Weights of a small transformer language model: 13.1M parameters.
MLP neurons of a small language model. Each row is named by its layer, matrix (gate and up: input weights; down: output weights) and neuron, and shows model dimensions 32-127. Each number is 50 + 12 x the weight over its row's rms, rounded and kept within 0 to 99. A neuron's up and down rows have the sign that makes its largest values positive.
After each neuron's rows, "fires in" lists the words (lower case) most often at its 100 highest values on Wikipedia text that the model never trained on; "fires on" lists the tokens most often at its 100 highest values on Wikipedia text that the model never trained on. A number after a token or word is its count.

L7.gate325:60 78 50 58 53 49 59 54 64 38 54 34 54 35 48 35 50 49 48 45 45 52 51 41 56 61 42 52 75 34 49 59 39 65 52 56 56 56 64 63 73 47 57 56 60 52 43 37 43 43 49 64 64 40 42 67 49 36 58 48 55 52 54 36 44 37 47 50 71 28 67 54 41 31 46 43 61 60 48 44 11 62 71 35 49 69 55 60 25 52 38 44 47 54 68 50
L7.up325:43 64 50 25 20 28 27 44 37 34 69 71 48 57 55 24 53 62 44 47 41 45 60 48 57 52 32 39 67 24 65 37 44 49 59 62 49 47 72 48 60 51 51 53 46 35 61 56 50 70 61 50 44 70 41 48 37 43 51 45 57 47 80 49 59 60 74 68 46 54 61 56 48 52 53 55 46 45 48 41 50 61 51 51 54 55 37 79 41 41 57 32 48 58 53 52
L7.down325:55 48 43 54 53 37 32 73 59 70 50 54 27 46 53 43 52 41 61 49 45 51 60 26 50 36 60 46 53 71 33 53 73 60 51 59 55 47 64 49 74 56 50 37 53 55 73 52 47 53 54 45 53 48 16 54 48 35 51 43 62 69 51 50 45 62 46 64 64 29 68 62 66 23 46 60 52 61 62 59 43 46 61 52 60 57 61 54 42 58 47 51 49 48 34 41
fires in: "has" 37, "had" 21, "have" 9, "having" 5
fires on: " has" 37, " had" 21, " have" 9, " having" 5

L5.gate182:54 50 59 31 41 61 13 51 65 38 43 51 45 59 72 44 46 31 31 40 50 59 35 40 49 29 63 48 37 35 60 62 62 51 44 34 46 65 54 46 58 70 50 62 47 46 55 43 38 54 58 65 55 27 29 40 37 22 54 32 67 49 59 50 46 43 68 39 58 46 64 51 56 46 32 33 62 58 39 37 63 50 48 57 37 36 55 53 51 61 41 34 63 47 57 62
L5.up182:59 55 44 63 66 43 77 50 60 70 42 41 54 67 38 39 55 58 40 55 40 47 42 32 59 53 45 39 26 51 52 58 51 40 50 42 51 60 78 42 56 54 31 55 67 69 58 21 50 51 44 55 48 67 53 58 75 74 60 51 53 39 64 48 49 55 41 45 44 47 46 54 68 43 47 23 54 46 24 51 54 57 37 54 48 75 50 54 44 34 51 30 53 44 64 57
L5.down182:50 59 36 43 61 35 57 51 50 65 44 55 42 53 50 51 36 39 50 45 41 33 72 51 62 34 54 59 35 60 52 46 33 54 52 55 61 47 64 41 52 56 46 43 69 41 38 38 46 44 44 30 40 47 44 61 42 54 46 42 60 62 42 50 58 52 62 53 47 23 38 49 36 27 40 41 47 64 59 56 62 58 54 79 37 61 42 47 63 45 65 18 34 56 48 43
fires in: "as" 31, "be" 10, "remained" 9, "not" 6, "is" 6, "still" 5
fires on: " as" 31, " be" 10, " remained" 9, " not" 6, " is" 6, " still" 5

L4.gate136:46 40 55 53 51 62 50 33 58 40 37 50 39 38 65 46 31 64 57 48 29 46 56 48 51 52 53 63 52 42 39 33 41 34 52 57 51 69 41 48 85 63 47 65 53 70 44 48 52 63 74 49 46 45 66 40 53 51 61 38 38 55 56 60 72 46 42 65 36 52 60 52 63 53 41 43 31 18 44 51 69 57 47 56 55 40 70 84 47 64 47 34 63 53 50 55
L4.up136:56 65 46 42 52 56 63 34 40 52 44 36 40 29 50 69 51 44 17 35 39 33 73 45 40 55 72 50 53 38 50 56 51 49 58 52 38 59 27 42 73 47 60 43 71 46 63 38 51 69 33 57 45 53 35 63 67 61 24 54 32 57 57 36 43 31 45 49 57 54 50 68 61 38 51 47 58 29 54 61 35 39 59 51 52 54 41 51 55 45 34 31 39 54 71 43
L4.down136:67 53 34 60 80 36 32 59 55 53 49 58 32 55 47 69 48 61 48 47 24 36 58 50 46 59 56 42 50 54 53 35 70 53 58 66 73 50 33 57 61 45 50 44 55 54 37 64 44 41 52 50 70 59 47 51 49 85 44 47 50 42 30 41 45 50 52 57 64 38 42 52 46 52 58 57 67 45 45 28 43 30 48 46 49 61 40 53 42 42 56 37 39 68 52 60
fires in: "grumman" 24, "of" 13, "him" 9, "that" 4
fires on: "rum" 25, " of" 13, "sum" 10, " him" 9, "ri" 6

L7.gate445:46 81 55 37 57 47 57 50 57 47 65 40 44 53 47 70 32 52 38 68 54 49 43 75 53 59 58 58 46 47 65 54 43 42 45 40 49 40 48 49 40 44 66 60 43 44 31 50 37 60 68 69 61 25 69 55 63 50 48 46 65 64 65 42 37 56 43 34 56 56 66 57 77 42 77 56 45 55 58 30 91 57 47 53 35 62 67 59 39 35 67 50 43 65 32 43
L7.up445:33 40 40 71 39 66 31 65 43 47 35 61 44 36 90 46 28 56 36 44 44 68 41 49 43 44 52 52 56 33 59 62 48 67 47 39 61 52 53 39 78 44 35 38 44 56 31 59 47 50 40 38 61 52 48 48 64 41 49 44 47 37 79 54 45 40 64 41 49 43 61 52 74 46 66 60 43 58 38 45 50 60 56 38 46 45 35 52 34 47 29 27 34 44 71 51
L7.down445:48 38 39 50 38 42 43 48 46 36 42 39 41 49 31 51 41 70 32 50 32 43 55 60 34 42 61 61 62 11 36 53 31 58 55 64 65 33 29 64 47 45 42 51 50 65 48 36 45 39 42 34 59 66 83 40 50 58 41 35 62 59 40 72 46 55 42 65 51 41 64 56 56 27 46 52 50 44 51 63 60 53 38 54 69 56 78 42 81 31 52 50 61 51 50 53
fires in: "of" 24, "under" 19, "in" 15, "to" 5, "by" 5, "founded" 4
fires on: " of" 24, " under" 21, " in" 15, "ed" 6, " to" 6, " by" 5

L7.gate231:45 47 45 63 57 33 70 43 51 65 54 46 49 75 50 49 79 29 58 40 34 49 65 55 51 58 56 48 51 44 45 40 51 51 65 42 47 72 63 48 52 47 31 46 43 41 62 58 56 44 38 71 57 36 39 47 46 26 42 54 57 55 45 56 44 42 53 51 46 46 49 47 47 68 69 46 28 52 42 43 49 42 70 46 46 23 60 62 45 41 50 34 55 67 46 40
L7.up231:46 39 27 83 65 52 63 42 39 46 36 43 45 69 54 62 46 52 49 27 67 48 74 37 52 37 41 39 77 47 65 47 65 33 41 52 42 61 49 51 70 49 68 47 55 67 51 45 58 62 34 69 68 21 63 53 60 71 59 58 47 41 38 46 64 46 48 58 45 53 55 53 48 58 57 59 66 54 51 53 21 60 24 57 35 53 57 57 65 61 80 58 73 57 48 46
L7.down231:39 52 49 32 62 48 71 57 47 55 70 47 62 41 65 69 25 43 55 62 51 59 43 43 58 29 54 44 44 53 59 12 37 53 57 47 51 37 48 60 72 61 37 39 50 60 48 49 29 48 43 68 66 50 62 49 39 52 60 66 46 70 45 31 47 60 63 66 63 46 55 60 47 36 39 35 43 64 39 50 51 71 56 42 52 34 69 38 70 28 34 27 53 30 48 38
fires in: "an" 73, "rescission" 4
fires on: " an" 79, "ci" 6

L5.gate568:63 13 44 53 47 21 46 43 59 59 78 36 38 56 16 41 58 39 56 51 51 37 38 40 51 39 44 52 46 49 52 65 39 58 54 74 42 55 60 21 61 71 57 62 47 59 36 60 62 68 58 54 66 74 62 55 48 50 30 59 52 58 46 55 46 71 55 58 52 56 69 39 49 40 49 55 66 43 49 31 61 40 62 50 29 62 40 50 57 53 49 42 40 56 45 52
L5.up568:49 41 50 38 49 52 56 80 44 81 52 53 49 45 46 33 48 56 54 42 51 29 32 48 52 50 54 39 47 55 48 49 45 77 67 67 50 78 50 55 73 68 61 59 48 42 86 71 49 72 47 48 57 37 59 47 41 67 43 63 47 41 50 51 34 52 55 72 52 68 40 47 63 43 33 59 55 60 25 46 50 33 59 40 50 50 71 63 49 62 51 39 42 41 33 39
L5.down568:52 59 50 49 49 71 58 41 45 31 59 61 41 58 37 61 58 64 52 63 70 51 38 40 26 34 47 62 74 59 54 60 43 42 39 53 42 38 37 55 63 46 47 38 67 66 53 45 41 55 56 45 60 57 34 45 22 68 35 36 61 58 28 63 28 50 48 44 54 63 55 51 45 35 72 54 58 63 44 31 41 46 40 53 68 63 45 30 58 57 53 45 52 50 56 23
fires in: "had" 71, "having" 12, "has" 6, "have" 5
fires on: " had" 71, " having" 12, " has" 6, " have" 5

L5.gate94:54 54 46 34 72 34 35 43 80 76 47 62 50 42 34 61 52 37 47 34 54 22 63 29 62 35 36 34 65 34 56 23 23 54 64 34 55 56 57 36 44 56 55 68 91 59 60 52 55 53 37 58 62 55 46 51 49 54 53 54 49 53 45 47 58 65 51 49 51 57 60 46 62 43 54 53 53 34 44 14 64 40 38 47 36 54 45 39 25 52 37 48 66 49 58 54
L5.up94:42 55 36 53 38 36 81 36 51 19 41 38 52 29 64 38 59 59 54 44 53 58 51 36 41 40 55 46 63 31 52 49 55 61 47 37 67 58 48 44 49 56 57 51 44 62 47 49 58 38 55 39 66 58 39 68 39 41 51 58 51 61 62 48 42 52 47 55 56 37 71 47 47 51 58 34 44 58 45 81 45 53 49 32 43 53 37 58 66 53 35 44 27 36 54 46
L5.down94:63 47 72 64 47 54 56 58 68 61 68 54 68 57 41 54 48 43 57 56 62 50 50 49 64 35 49 51 48 54 56 27 48 37 66 38 35 46 40 39 52 49 60 61 65 66 41 55 67 61 59 50 43 55 40 47 58 47 53 63 58 60 30 48 61 48 60 49 51 61 40 61 61 53 66 50 44 31 45 19 68 44 66 23 66 74 45 54 49 73 39 60 43 45 38 45
fires in: "who" 39, "to" 31, "since" 9, "of" 6
fires on: " who" 40, " to" 33, " since" 9, " of" 6

L7.gate351:56 43 42 44 59 48 27 35 44 64 44 46 23 68 58 48 51 36 46 70 49 69 33 61 33 38 57 58 52 53 67 44 48 33 60 30 54 62 47 54 64 33 54 40 70 47 24 69 49 47 57 45 73 46 35 45 73 35 52 45 45 56 46 54 64 52 51 50 77 46 49 47 59 51 57 63 66 31 55 49 63 57 61 66 65 58 49 30 47 55 36 44 51 61 40 43
L7.up351:42 51 42 44 42 45 61 45 48 56 23 45 56 34 56 53 57 64 53 41 55 43 37 40 49 69 43 63 47 34 57 47 60 41 50 64 86 50 57 45 51 39 76 34 52 58 52 41 50 33 49 64 67 41 49 57 57 52 45 84 42 73 41 61 45 37 20 58 30 37 40 57 55 45 43 42 51 64 38 30 53 61 42 56 47 61 61 55 36 45 76 47 50 49 54 53
L7.down351:52 57 49 40 65 27 58 46 52 56 49 55 46 26 58 55 32 55 67 29 36 39 51 56 32 56 54 56 45 59 48 61 56 68 51 39 39 46 55 38 55 55 40 37 48 58 66 34 48 47 45 66 48 75 41 46 61 56 72 46 38 56 43 56 50 52 20 72 54 43 28 39 56 55 63 44 61 63 55 53 56 49 51 52 47 57 57 62 71 18 41 62 52 46 48 63
fires in: "an" 85, "a" 4
fires on: " an" 84, " An" 6, " a" 4

L9.gate28:38 39 60 56 67 43 49 64 60 43 48 46 38 51 44 47 55 43 69 49 37 61 45 57 52 36 55 41 48 41 64 48 53 39 50 48 42 77 42 40 52 60 33 40 33 38 58 31 47 42 43 41 50 55 30 67 55 50 35 75 50 66 44 64 55 64 38 55 56 59 50 42 78 56 52 59 47 56 33 54 19 50 62 81 49 35 57 68 51 48 81 39 41 62 55 66
L9.up28:53 46 50 55 56 45 69 32 55 74 38 45 64 67 46 63 42 62 60 49 43 61 38 50 39 42 64 59 47 39 55 42 64 67 47 54 54 57 69 61 59 53 51 51 30 56 66 38 40 43 14 74 34 45 41 55 61 52 43 70 48 54 46 60 60 36 42 40 43 61 20 54 56 60 38 45 66 67 36 32 47 55 30 62 56 64 52 36 65 41 56 33 60 41 52 40
L9.down28:54 45 34 36 55 35 62 37 43 54 36 62 49 49 41 68 48 70 60 44 30 47 24 51 55 61 42 50 42 45 40 45 74 49 38 53 65 61 70 61 45 69 65 65 30 54 73 51 48 17 44 41 58 49 56 42 55 57 59 61 42 51 32 46 44 50 50 55 60 52 41 47 36 45 46 60 47 65 50 43 54 62 50 47 67 37 70 45 61 47 44 34 70 56 47 30
fires in: "an" 86
fires on: " an" 91, " An" 7

L7.gate249:52 45 50 48 41 39 16 46 44 35 43 52 45 44 46 50 37 45 53 53 55 59 45 55 53 54 54 54 74 60 44 44 32 79 61 31 63 45 20 45 54 63 49 57 63 18 61 61 53 31 52 64 48 54 34 74 33 44 52 52 46 63 35 52 49 52 24 57 74 36 50 47 52 50 86 53 39 26 35 49 37 49 53 61 54 69 51 70 27 47 58 47 37 49 51 51
L7.up249:46 33 56 62 44 70 41 53 43 50 48 30 52 52 32 34 58 52 61 37 61 64 42 34 51 48 74 57 56 47 50 63 33 46 52 47 40 48 53 38 81 33 67 45 45 49 62 37 59 35 28 34 39 44 42 40 49 47 35 50 67 53 58 51 33 51 42 53 51 25 62 39 59 56 46 43 38 31 26 46 56 46 43 70 62 32 70 55 51 58 51 19 53 55 62 63
L7.down249:62 83 50 51 68 53 44 58 43 66 47 44 56 65 61 61 43 40 55 55 59 29 62 51 63 36 44 59 53 54 46 39 44 25 49 65 55 39 39 38 45 31 59 22 56 42 44 64 46 47 60 51 47 49 55 41 59 53 47 55 45 59 45 45 60 58 54 58 54 28 56 62 75 56 54 46 62 40 52 43 50 50 54 60 36 52 52 53 60 50 34 57 32 42 46 56
fires in: "a" 88
fires on: " a" 80, "A" 16

L5.gate266:42 44 58 46 40 66 69 38 59 45 74 67 45 22 54 42 57 37 29 50 58 66 43 52 42 43 51 66 61 57 59 74 46 38 55 45 44 57 39 47 38 51 56 74 54 58 42 50 53 60 71 40 70 56 58 51 64 30 37 53 65 52 41 62 67 41 56 45 46 42 70 32 54 55 46 68 66 42 55 30 52 74 67 50 65 45 50 79 52 80 56 44 46 60 50 45
L5.up266:42 54 28 52 32 40 56 41 80 53 46 70 61 45 49 45 56 51 25 41 76 66 25 29 36 60 32 47 60 43 39 79 51 58 32 41 66 58 63 63 24 59 69 62 64 69 48 37 64 66 58 49 59 52 59 38 41 52 32 67 53 55 55 37 53 26 63 50 57 38 51 55 61 41 36 41 53 40 49 36 57 57 56 30 34 42 38 53 57 65 55 42 55 40 51 48
L5.down266:39 53 26 47 56 51 43 49 42 55 44 49 48 47 59 63 36 46 42 55 60 67 32 56 43 58 49 51 59 55 57 42 41 36 45 57 67 31 53 41 43 67 44 50 56 43 68 34 51 60 40 40 29 32 38 56 49 65 60 45 60 40 53 46 32 49 37 36 68 17 28 57 65 48 71 48 38 53 37 56 72 61 47 51 40 60 39 56 62 53 43 46 48 48 54 39
fires in: "to" 55, "into" 16, "put" 5, "of" 4, "as" 4
fires on: " to" 60, " into" 16, " put" 5, " of" 4, " as" 4

L4.gate133:52 42 24 39 37 48 47 51 62 35 49 29 57 34 71 57 37 56 56 69 62 49 21 66 62 22 43 53 44 49 50 62 31 60 58 64 38 57 38 43 61 49 53 47 37 60 53 48 06 68 66 50 57 60 53 52 43 15 33 65 63 65 52 50 50 31 41 44 47 56 64 45 61 44 43 47 53 53 50 51 49 43 51 64 56 48 30 56 45 39 50 37 55 49 40 71
L4.up133:44 43 39 44 32 72 45 30 52 59 59 35 58 35 34 61 11 57 23 56 54 42 61 46 30 43 42 60 48 72 51 54 49 36 53 35 49 23 58 51 60 60 47 58 58 48 56 24 47 64 67 72 57 43 46 31 45 48 28 54 58 70 60 37 55 27 58 42 55 43 49 72 42 34 47 62 59 51 44 49 33 33 30 27 52 47 52 60 57 33 56 55 50 47 55 51
L4.down133:54 77 39 77 62 52 54 63 47 45 66 49 68 43 40 48 41 60 34 53 39 56 54 34 37 49 58 67 68 32 51 59 27 32 37 42 66 44 46 56 45 50 35 69 52 66 57 37 49 40 49 66 58 54 56 49 45 77 63 61 17 55 62 35 46 43 45 48 67 38 54 50 45 45 39 52 58 38 59 27 51 28 56 47 60 46 72 42 42 45 52 34 53 37 58 64
fires in: "only" 26, "to" 21, "of" 9, "on" 5, "writing" 4
fires on: " only" 26, " to" 21, "us" 7, " of" 6, " on" 5

L4.gate551:56 60 66 53 44 39 54 41 61 38 46 44 47 73 42 50 39 61 69 64 39 53 57 67 46 44 45 54 62 51 69 40 46 41 30 35 64 59 53 37 53 34 46 64 45 46 55 58 52 52 32 56 54 52 67 40 64 28 50 35 45 67 53 44 58 52 57 44 45 54 63 30 55 60 63 43 48 68 69 41 49 54 53 74 54 50 37 52 55 37 38 59 30 55 47 51
L4.up551:52 24 33 60 54 41 34 49 57 30 55 60 57 51 73 68 54 47 51 50 50 68 65 63 50 50 48 66 41 49 68 54 50 38 69 46 43 49 57 38 41 42 58 36 39 43 61 63 36 69 45 47 64 36 61 50 62 70 54 30 39 59 65 56 51 46 33 57 73 37 53 57 25 47 55 49 55 57 36 59 55 43 46 44 76 58 52 58 43 59 32 34 54 72 41 26
L4.down551:39 52 40 45 51 31 51 50 56 53 36 58 57 48 32 36 42 44 63 35 50 53 68 36 36 39 49 40 53 52 71 33 64 39 47 83 69 56 53 78 38 48 51 57 59 41 35 55 41 30 48 37 50 53 41 54 60 42 24 65 70 45 48 55 46 46 47 40 55 34 54 77 45 40 66 54 52 42 54 57 68 63 58 48 56 67 68 55 50 30 50 75 54 53 36 29
fires in: "in" 26, "during" 18, "to" 7, "help" 7, "support" 4
fires on: " in" 26, " during" 17, " to" 7, " help" 7, "ing" 4, " support" 4

L4.gate553:47 52 44 37 58 58 55 55 63 62 50 40 43 37 29 43 53 57 39 41 45 43 50 44 51 41 53 71 46 41 63 44 36 47 68 61 53 55 32 44 52 46 39 43 54 48 23 39 46 46 55 63 46 55 65 75 54 57 47 71 45 81 38 58 69 58 49 67 18 60 54 66 58 49 53 58 63 41 42 50 25 33 61 52 45 74 47 52 34 61 59 46 57 43 62 52
L4.up553:40 35 63 54 78 61 60 64 55 58 46 74 52 53 66 33 57 53 52 35 58 42 48 50 53 61 62 45 39 61 61 62 42 61 53 49 57 41 57 64 60 61 34 55 56 40 35 22 72 58 38 39 53 62 38 66 58 47 69 36 68 65 64 42 50 32 71 57 41 53 31 38 56 52 40 47 44 56 26 35 51 28 59 38 29 65 53 63 48 40 47 29 49 34 34 49
L4.down553:54 75 58 50 21 52 39 39 50 35 72 58 66 40 56 47 43 48 52 55 31 63 54 55 43 38 40 37 55 49 65 28 42 62 54 42 54 43 46 52 38 41 49 55 47 44 48 70 47 33 76 67 46 48 36 53 40 63 56 60 54 50 31 48 45 57 49 43 65 20 63 44 54 32 43 65 44 50 58 69 55 62 46 53 51 65 48 46 52 45 59 56 44 69 42 40
fires in: "to" 43, "some" 13, "who" 4
fires on: " to" 36, "to" 9, "s" 8, " Some" 7, " some" 5

L9.gate692:44 27 41 53 53 68 43 38 52 27 52 51 45 40 49 44 47 54 43 45 37 56 47 73 46 50 33 54 60 53 51 56 50 51 42 44 54 53 59 57 61 34 44 47 55 39 58 51 55 60 52 53 55 65 44 51 54 43 36 73 54 55 45 43 46 45 50 37 40 31 55 29 62 56 32 68 61 44 75 43 47 45 64 51 32 66 34 42 71 52 35 49 33 56 36 37
L9.up692:65 33 36 59 41 52 72 47 51 45 31 58 24 37 55 40 36 70 65 56 32 65 59 53 53 53 56 70 34 49 67 14 49 32 53 65 65 28 64 45 57 50 52 35 44 42 60 74 49 40 38 73 27 48 74 44 48 35 40 60 73 55 48 51 55 45 38 39 65 51 73 61 59 54 72 66 25 31 41 42 40 53 57 61 54 58 47 63 39 23 39 42 56 58 51 32
L9.down692:30 63 51 33 38 39 50 56 60 52 51 53 52 54 24 52 46 41 57 39 76 66 52 46 32 45 56 63 70 53 58 53 43 64 35 47 46 44 34 53 49 54 48 63 47 52 42 40 44 59 55 41 43 43 55 43 67 55 57 54 54 22 40 48 64 55 43 63 35 42 62 60 49 27 56 63 36 46 60 57 56 47 30 48 48 54 35 56 79 47 52 32 45 48 70 56
fires in: "of" 46, "all" 7, "than" 4, "both" 4
fires on: " of" 46, "0" 8, " all" 8, "5" 5, " than" 4, " both" 4

L7.gate530:51 55 41 61 56 57 56 39 44 28 60 51 28 68 62 68 41 38 56 60 43 67 50 44 47 61 63 39 80 45 36 54 72 64 64 55 70 42 37 37 48 35 66 43 54 66 37 44 63 57 38 57 40 39 46 36 59 48 58 35 57 51 51 59 38 51 35 59 41 35 48 51 65 26 60 37 43 66 41 54 69 50 38 48 51 55 49 56 54 61 51 41 52 82 63 42
L7.up530:68 33 43 36 48 68 50 50 51 62 63 58 50 40 48 59 51 36 48 43 70 41 42 42 42 60 54 44 58 15 32 45 51 52 44 50 55 51 70 46 55 61 47 69 28 55 68 51 54 66 48 40 47 42 32 70 61 39 65 64 44 42 67 44 77 61 47 59 84 31 46 55 62 38 37 42 57 62 63 48 51 52 72 51 50 44 43 39 34 70 35 43 66 53 42 37
L7.down530:35 62 53 44 55 46 65 47 59 65 22 41 30 61 64 52 32 54 43 31 46 62 47 49 36 55 28 48 43 72 65 49 42 49 38 43 56 43 43 63 45 20 40 48 62 48 32 48 57 42 51 37 50 60 71 48 41 64 42 51 52 44 42 30 49 36 52 58 32 25 44 48 47 17 53 66 45 48 25 39 44 29 50 36 57 76 49 59 56 57 24 38 57 47 46 56
fires in: "that" 27, "in" 19, "however" 17, "as" 11, "due" 5
fires on: " that" 27, " in" 26, " as" 13, " However" 10, " however" 7, " due" 6

L4.gate644:49 55 63 45 35 43 62 41 57 46 35 30 39 52 54 66 54 41 39 56 42 55 53 59 67 57 47 54 46 41 50 51 57 37 56 44 42 56 46 34 42 40 34 56 54 56 51 55 58 68 60 55 57 58 52 61 45 21 46 34 47 69 58 43 63 46 44 41 64 64 54 35 45 52 49 32 33 55 62 53 56 59 29 61 40 58 45 51 33 63 51 50 56 77 55 50
L4.up644:48 53 41 55 39 74 46 40 49 43 52 54 62 51 62 61 33 30 49 63 37 54 40 63 56 61 69 50 54 54 40 50 41 49 53 56 54 45 65 53 44 43 66 54 49 27 63 41 31 45 58 39 47 50 31 49 42 38 27 32 35 56 43 47 74 42 23 56 20 42 63 53 36 50 57 48 44 74 44 35 54 20 45 62 49 75 36 65 68 39 36 51 56 56 39 34
L4.down644:56 39 59 54 44 54 38 62 67 75 58 55 58 45 43 42 34 55 61 57 46 54 73 29 27 64 52 65 68 64 50 49 33 55 50 46 53 55 41 47 43 59 37 67 68 46 61 52 34 50 45 42 44 50 54 34 63 64 44 61 40 34 55 54 60 29 58 41 42 34 61 59 53 24 61 33 75 74 33 56 56 43 43 40 55 58 49 31 75 56 53 41 55 31 60 56
fires in: "that" 90
fires on: " that" 90

L7.gate265:41 47 55 30 46 29 36 57 30 36 23 39 28 43 42 61 73 64 38 54 59 56 60 66 41 52 44 55 47 37 47 48 65 63 60 39 52 54 49 40 54 61 52 70 65 84 44 54 50 68 71 74 53 66 61 45 44 56 40 43 45 56 62 55 52 50 49 56 46 53 53 50 46 49 35 68 46 37 42 59 46 50 60 40 48 75 55 67 27 49 67 40 65 36 52 61
L7.up265:57 32 30 59 44 45 70 57 44 36 42 50 64 25 58 43 33 52 44 56 33 58 43 63 60 27 56 55 55 29 79 54 36 39 81 56 52 55 55 44 87 62 62 74 60 56 43 54 53 69 39 48 41 61 52 19 24 62 53 23 39 46 49 59 89 45 57 83 41 52 63 59 52 55 43 37 40 60 56 50 44 63 46 60 60 45 80 57 54 60 30 41 64 23 56 51
L7.down265:49 34 45 71 58 50 55 56 53 32 40 63 37 52 48 53 58 52 59 41 59 40 36 52 51 41 41 38 51 56 50 34 75 60 63 47 57 62 52 69 64 38 57 46 58 63 47 42 51 47 58 62 47 66 45 32 42 50 37 41 82 62 53 16 22 52 29 59 59 40 35 53 27 57 35 49 77 47 32 42 38 30 50 53 18 47 37 60 29 55 35 49 54 46 48 61
fires in: "on" 53, "had" 6
fires on: "On" 28, " On" 22, "s" 13, " had" 6

L8.gate567:31 67 41 59 51 60 57 35 66 57 55 43 42 40 54 55 45 39 44 54 50 50 36 50 59 77 34 45 63 46 68 61 73 57 54 47 74 26 40 55 67 40 42 48 36 42 41 52 55 33 74 61 70 63 48 56 74 39 37 24 56 72 55 35 43 57 52 59 63 62 36 53 59 40 71 68 54 43 53 30 62 50 49 47 60 56 38 85 60 47 59 49 58 62 66 22
L8.up567:51 38 72 40 40 40 20 37 52 52 35 48 50 65 62 56 39 47 67 55 52 63 45 50 43 64 38 53 42 42 58 57 47 57 36 31 52 60 54 76 53 48 38 59 62 31 54 43 57 45 38 50 70 42 38 62 27 57 45 37 54 52 57 43 58 24 58 63 51 28 33 43 69 51 55 52 56 56 58 38 31 54 60 50 45 44 58 41 44 62 64 49 72 42 28 56
L8.down567:40 55 49 62 48 25 56 67 45 49 59 61 38 47 58 40 48 55 54 31 58 69 51 50 53 66 54 51 59 59 50 52 54 63 45 41 52 57 54 47 46 58 54 41 41 42 53 43 73 35 60 54 56 39 59 47 46 69 35 56 45 45 57 69 20 52 43 47 62 45 28 57 45 49 52 48 53 75 51 41 61 76 56 46 36 47 51 59 25 56 77 62 37 69 44 47
fires in: "as" 32, "one" 20, "to" 9, "of" 8, "a" 7, "top" 6
fires on: " as" 33, " one" 18, " to" 9, " of" 8, " a" 7, " top" 6

L5.gate265:63 57 44 40 37 43 57 53 50 46 21 43 38 62 53 41 34 44 34 69 46 73 71 67 71 40 46 76 77 33 60 50 80 46 44 37 64 42 64 43 63 35 46 49 53 55 57 47 46 73 49 67 73 43 67 68 58 27 40 61 44 48 29 32 50 64 69 55 57 38 59 54 34 53 48 49 39 56 43 29 54 50 53 46 54 65 26 41 47 32 45 41 48 59 69 46
L5.up265:41 49 36 50 44 47 26 33 38 46 52 48 40 56 53 47 51 62 77 57 33 57 35 45 68 41 48 23 46 34 53 34 56 30 40 45 62 53 58 45 74 45 60 54 25 37 49 68 37 62 55 49 58 59 49 32 48 55 46 45 73 68 48 49 68 73 46 52 58 50 59 54 50 57 68 69 43 39 50 52 59 46 66 60 33 68 41 69 81 43 41 60 62 67 36 71
L5.down265:42 53 22 61 69 51 71 49 59 66 47 41 51 46 47 60 73 51 52 70 54 63 58 47 68 46 41 42 62 44 54 57 45 49 67 34 50 49 34 23 62 62 46 46 48 64 51 22 48 47 35 75 36 38 58 57 63 66 67 50 33 59 52 49 58 26 42 48 45 23 27 56 38 32 53 39 38 62 65 52 37 35 38 34 53 44 56 44 40 56 43 50 33 35 35 37
fires in: "between" 28, "of" 15, "both" 13, "in" 5
fires on: " between" 28, " of" 15, " both" 10, "er" 9, " in" 5

L8.gate188:37 70 44 34 52 71 40 54 44 54 48 42 33 61 42 65 43 51 53 58 66 48 39 38 63 51 42 49 45 61 41 43 54 36 68 53 40 33 44 46 31 48 56 46 50 47 33 44 53 48 51 59 52 42 45 55 58 60 66 38 37 60 69 70 57 28 67 28 36 51 43 42 57 58 62 54 44 55 68 36 30 54 56 57 48 68 56 47 37 37 32 47 40 48 39 53
L8.up188:56 49 59 57 48 53 45 42 40 50 24 32 29 47 29 43 55 48 50 59 42 35 51 59 57 50 68 51 40 77 43 65 49 42 45 55 40 59 29 30 32 40 46 44 42 43 53 44 42 42 41 44 31 31 66 36 61 53 29 50 47 37 46 50 49 54 65 53 48 51 70 36 52 61 68 44 45 34 60 24 48 49 53 56 30 55 64 53 48 37 59 69 39 60 62 60
L8.down188:53 48 61 42 47 59 35 70 44 48 48 35 40 38 60 40 52 48 67 53 49 59 60 61 44 52 52 45 40 66 49 48 52 50 43 55 57 36 32 46 49 63 40 34 53 56 38 64 33 61 71 52 35 51 55 41 56 41 70 35 44 56 60 38 40 65 53 43 54 24 51 64 75 46 61 47 22 52 47 52 24 51 59 54 40 49 58 61 51 43 43 61 41 24 63 43
fires in: "a" 86
fires on: " a" 100